Part of a small language model's weights.
Size: 9 layers, 4 heads of 64, MLP 448 GELU, vocabulary 8192, 7.56M parameters.
Architecture: biases, untied embeddings, attention and MLP in parallel.
Training: a variant of Muon for these matrices, 123M tokens.
MLP neurons of a small language model. Each row is named by its layer, matrix (up: input weights; down: output weights) and neuron, and shows model dimensions 64-159. Each number is 128 + 24 x the weight over its row's rms, rounded and kept within 0 to 255. Numbers have three digits each.
Before each neuron's rows, "fires on" lists the tokens most often at its 100 highest values on Wikipedia text that the model never trained on.

fires on: "0", " he", "he", "ran", "j"
L3.up370:136131095130136093138141085122124108135156122121105130109114159152134119159090110097111143125132147136132147162130085131170109112139126122111086148118131113128136148144118160114163113106080122138174152130142109135064143105129138138145089138159127119108129108110140142152075103095130155071
L3.down370:144125113080179133125132097102130119110112153125121111113134140115158138137100102156103125166169080094109147089104131124130143109125148136135193105156130156133078148140112108160150102154137108152135116161139112179089122141143153154128137113129162105114157157106118146128169083135128112124

fires on: " as", " rec", " dis", "uc"
L3.up299:168095142149092137118142111144098100110092115104133113117168148136091150114117138118126141124149155122115117135160094086146188164127083130131127097163110095153113124135095135165148124123128114166123162141114122142120117129149144110103122126120109099157164155155090137126119142111123105074
L3.down299:128106149165130142148107124123126101114123154143105099123127120099151122161117125106112176080082120118142137149152092145142117135144096125133116084150129126142096102143117133139097132105138131130143150137089070103121088099145149085113083106123095111190140164080111108106157149089143166124

fires on: "'", "m", "ew", "p", "b", "il"
L3.up143:164123124114130075121112101094130169124138110105140132122133164125110116138138137106120157083139124118087132091126096116105138137146117103107164125160138152123133150118150134148134071118110067127107107177137109105129156126120143129149099168111131128164098139147116176103112126144124114162
L3.down143:098132125124146123194189139166072156101182120142196098141132156115134110187075094104097113117151143137103084141077174105108135134135082158103126150145130103104127136137175142162105105106128126097112121087118123142096164140120151120099109153110135150120121146156130109123114130144142144090

fires on: "0", " |", "ri", "ourn", "5"
L5.up33:140152125095126105106126128100149110106153141130095123173084093138122097134145157133120104107115160115139107154141167125162107161106113156157172152107074144106110112127131127125118164181125121120154164139132117138142128144130151097116125131095082173138120126140150100127093125130114131123
L5.down33:102098114133116143157162121114113150100095132125116130113126156146115119137116121138169089130130137162159129140097172113088135145142091143137133151133134134171128124086155105170123184160117113102118109131113100168131101164114102110113145143115134152163123097115098140112139198128118131196

fires on: " more", " most", " less", " de", " father", " daughter"
L3.up228:132133099126150165144150103110107147152122191116135086126175126172103169116112110109130117134146121110167077138120159109156161112095157118157156112153151097137089107131146170098125124131119160108101125101172142115116136111143117170161142106103131119125148094165157118107117099095126102130
L3.down228:145154175130165157160153170166165133127144119126148104131143146117132146093132135110174076115117148083147129171137111118135105166166122144163146172096130164149125119131093149155147148113146103101132150127138129150151102161155090128136151145115091175135133141102102142172087117132143119147

fires on: "s", " m", " cm", " mi", "p"
L5.up412:136121142126108158154117120123143161138111147106172157149106198143096134140130166144062131069121175130137135133171164120154109185111105110098129130086115154180072141141112117085147123142115109114168142116158119138148099116092156121126104145124128102115136086135124109116121139140134132118
L5.down412:115147159099115155141123176101110132122147150148160139133092118112129126085134119127110157161087157117146105100112142124114147145147121096146107084140141134149166130090163160133150118129107103172143110147134093130111096174119126099101127141131159151147133119136134122152178097136160145111

fires on: "6", "7", "at", "r", "t", "kn"
L5.up223:125121187134178112139087127125153136146103101135169135138133105106114119146088103159110132089159135134096134110126128132156160123140136096171124145111130120127091090128168152146136120143148114142124126140112109124110145084120129148125121133102124149085090087139121088139122132095124113137
L5.down223:112156129117161103089118119129098152154138108156128155121095119154148105099112135113151123151139133130143128168129093107136117111104119149110127174136107163120144141132149140101162169103154160103149146118105059107083121122128147194108127126146118130131166142114146121152134124149145129138

fires on: " p", "|", ",", "p", "inth", "our"
L3.up398:125095091138154107130156158098118149147111136113146076141099124175116144170129136110124067105155124124144144131113119101161168110139126110132147084161131158147117120133125108177116124121113127099132161103150163156149121154130121142185131126113149131148109123132139136122125141114125108161
L3.down398:155151156149124120121098118094133089149155102099127144114117085115119153136124101161118120189092122128137112136117114131137145134138088167091134157165160131115133131166143133140132109084132120102142157094149130174078152159086101134137133145139144152136116140136122116112113151123182156181

fires on: " for", "ü", "ru", "he", "by"
L5.up356:141125166132118139172132129144106148123117133126175131139103154113137140119123083118122133118133125111124126159113065100145136161137142112090139160124196094136123112137158093111138110142099102136142130121127131153048131121151161142060109127136105120164192147133164161076149079144139126109
L5.down356:143122136089138119100130148119125109106106157146092148126146133121172131132148153164141126132107105083088086166134098093148110130163124123110153121106099113120102119161111161133144085116079126130098138130141118059133104107122181095107147058143089141147171143129130100119116152132122128159

fires on: " m", " in", " mi", "″", " km"
L3.up150:143104104147115104135119131117125140135117128135129114168106139126119157123176077135153119134141118161153109144145139117139124142094072104146125114140153152168122106123133168105129130088139083139138103093138098135178109126143123098138144142138121159126105060090129146131174131096145152139
L3.down150:166136154111121156122144095143142136149109128134114094142123106126129168125146111125109141134127109136135150128106116152136135109126149086085108111139118149173147136168171132125146123140129155135134095107150089107135098118116143127097134119125114159148096129104119150178169115135145154108

fires on: ".", "it", "0"
L5.up329:128102073133126106166148124139120168132143133159142102124125083135139183141068178130160097159120151131172094149118121119104132136125113161123110165128126118134113174116151159098127124167098145100130120150139151148129101117109171130125126144124097110115133140114165095113122130124096129145
L5.down329:134152101132117088143110159128131106106166102106141128081146114131099113108104141161101120162128120129172111107138137165105110113125146133123137146155156129140113120128122154167115100101108126112139113107121126155072146156098153116172158155149122114171118138096116101128146181124109071170

fires on: "b", "s", "i", "m", "el"
L5.up154:143144120148160141144090146180104194129115108114112129151164147121110093092099127092106153151116129101098134118166149096091156108131151125086094138153137112117140103081119128128104113144136150091122104179130153102128116139116123101128127149124117158111145124117124117110115136170125104117
L5.down154:103101110149137119176143100073111120087094108122125120165076102152136154113111115123129120118131075103139107104128102139106150165101159099136132130122139135126138127113135121112169106102090145179088116129131062142092145119112110113119133151140125124142135114136151158144069150140099115102